{"num_hidden_layers": 12, "hidden_size": 256, "num_key_value_heads": 4, "head_dim": 64, "positions": "learned", "qk_norm": false, "attn_scale": 0.125, "bias": "all", "parallel_block": false, "init_std_qkv": 0.0383, "init_std_down": 0.0548, "beta1": 0.9, "max_grad_norm": 0.5, "max_seq_len": 1024, "dataset": "wikipedia_en"}
MLP neurons of a small language model. Each row is named by its layer, matrix (up: input weights) and neuron, and shows model dimensions 160-255. Each number is 500 + 25 x the weight over its row's rms, rounded and kept within 0 to 999. Numbers have three digits each.
After each neuron's rows, "fires in" lists the words (lower case) most often at its 100 highest values on Wikipedia text that the model never trained on. A number after a token or word is its count.

L2.up779:522509524531468453493510530507508483503519510492508505499487515504451502506509481506507546521485515485509469492479503485488509534501487471452520496522475495494507500512498494518480483471506563529489503502488474504543491524461500538502518456521506483560508512527432474527486498493486493488
fires in: "born" 33, "guitar" 9, "life" 7, "family" 5, "vocals" 5

L6.up200:470514516481522495499460534504520501481509495464509493557482499480523498474513540537466466513560507454520469525507491502503534491497442459473497450501489500499503519452459487489528484539488519513482504519506518474526485491504537551508556500464506493525552485513482482491527529489545514474
fires in: "it" 47, "film" 12, "champion" 4, "club" 4

L5.up282:473485471546493497478520512463521506486514478514520485471587501497479494464518492545521460516511508517474498536459551516484500504522516464522497476498476488473519470469483493471533517487506485536536503501466496526515484531506495482482518493489495511489540500497499473516506502491477426485
fires in: "final" 22, "only" 17, "next" 7, "public" 7, "first" 5

L2.up816:507503515480484520497462531477511507474509556501497495505478420512517496513479465500528480513512488498489459478506486540512518516512488508491518473506527505459471493461506497537459542518507475489509533489465467507513498498483537490519486491508503552484564539492540532543505496464458476495
fires in: "after" 30, "while" 20, "was" 11, "during" 10, "despite" 8, "include" 5

L2.up562:510494493531467531488512537501491514492503533461499536527455461495490459507477490504500525480521515537497502497512494471504470450485493501502484479527484509490513517514497481512480496550526515490475491484452488485486508510529529515475479478486514528532502534487478462510542473519490505487
fires in: "was" 36, "on" 12, "named" 7

L2.up163:496510483523458453498505521471507493490481531475509498530526415538526512518492498541440489498499480491506489488556542499494485474500484446532466494485510506492536481471507483540453470507480514499500469524485463475509512489530514453466528483508517501517494501481525502488536519490490477456
fires in: "is" 17, "it" 16, "only" 11, "just" 5, "again" 5, "from" 4

L2.up316:530506515488516509515508498464503452506483538460490532492524520509459526498499492508466475543496510480510497523475474519462573489514520524480491485478485495493476521486493504496442460502521505477504562500499527493521479493517483515493500458532464505506551476449512509495545510508514441462
fires in: "later" 31, "professional" 8, "first" 8, "originally" 7, "senior" 5, "family" 5

L2.up1207:491556510533496465495499462532546531548522475478508505510544494522519465519499504454509503489482563514532505479501519531497500508497479467430503495450491547484488501488476498532518516490507484478491419486473474543521449539505492505512510501459458523536479494513525511513523520483488533483
fires in: "to" 16, "there" 8, "would" 8, "involved" 6, "could" 6, "before" 6

L2.up415:475510489482495518539520518492561498527489526533507482476503502491495465514464511505472492481497520549524479507511500525532534434502497450481485494516545468469530487513472493532443512494479528504495513498477503501529481489523530515454519454496505433516536450442537520524543473556478520499
fires in: "at" 79, "occupied" 4, "isbn" 4

L2.up1014:519509517457518508509524497470535508462473504476524528537500454480474522503454515528557517529505477497515503512424486529503448485483515502510485505479491495470496461516479446507498510527481539504475508531477493466515505510509484502503489508515521493491497513468507510525496453580514468457
fires in: "at" 33, "moved" 10, "report" 7, "m" 5, "arena" 4

L2.up173:477499471517505510525474483527494480510497501458481497464528480465498502509500514488508533538498486567487481501500514492529504487490474496447493483469479497513560532481497497460489492526466522501494533465479520478488506516511516448457500486515530532524500477485482504520502479506481462503
fires in: "but" 38, "was" 25

L2.up910:502543471536484432526484509482491498500479505469513475481464493519522505444518459504501492494546467530534521498481495539455501478509498477512508487481531477455491501476500554477510515525507479533532506484474497501496497496516500508526552531520518538511511502486533498508500546515491485471
fires in: "music" 24, "billboard" 6, "clade" 6, "soundtrack" 5, "these" 5, "learning" 4

L5.up899:470534527489488475506489498485494518499477464475504476474534436530492521506524498507499547462507516513520487514536427506517493487487534502515512495519489468495564473484506494450479533488458490422475476521498480517481496544496523519486480494516489536480529517531486494520503503456469493513
fires in: "made" 34, "had" 9, "have" 5, "use" 4

L2.up450:502493522482473498515499528452459457509514524497493517543529458547498475518477527499540523513523453532489512521506505477504489489478471482503483421528528536507484490471492463540438543530477477482523477504505492506507509475503506477461548488537495502519504488471530451505500497500473466516
fires in: "only" 29, "first" 20, "its" 6, "last" 6, "made" 5

L5.up118:470534505521463508523505480473500491511523477501452503499566494543475494477516514453529495504479512517539528503490464492472530475476493505519490505519465474436518513488464515448480512477528501509527442480496527530494486501480467508456492523479472472508493498492536463478490507489491443516
fires in: "first" 33, "made" 10, "debut" 6, "found" 4, "right" 4

L2.up906:523508513518471466466483500461525498520554507516501473491500482521460498486517515514521460516523487468547444508494476493537515491516493504473483470489523468460492493503515528526519509468506530503494473530486538489518506578480513505492546529468449474499477527534502493504515495477496496497
fires in: "life" 22, "name" 17, "son" 11, "family" 9

L9.up1211:458515516498497521458504470485504458521465532510478514530462538529504541487483520495488497461520495511465508530493520504512513472517452511495477499534456457493506550524492465521473480553521516496442515454537513487514490508511488489472511517461471476504528486487480520509492511465496562478
fires in: "it" 45, "2" 9

L2.up294:462503516514493475485512539501535481466518505499525534496490527520487536506463477513525524529472488523533503483536473468501504501511455446471456499540469523526528493490482530543467480524426487471451480492515469488483492475507481491480512449521490514530543543461488453529460485478481480508
fires in: "called" 15, "named" 13, "became" 10, "considered" 7, "singer" 6, "website" 6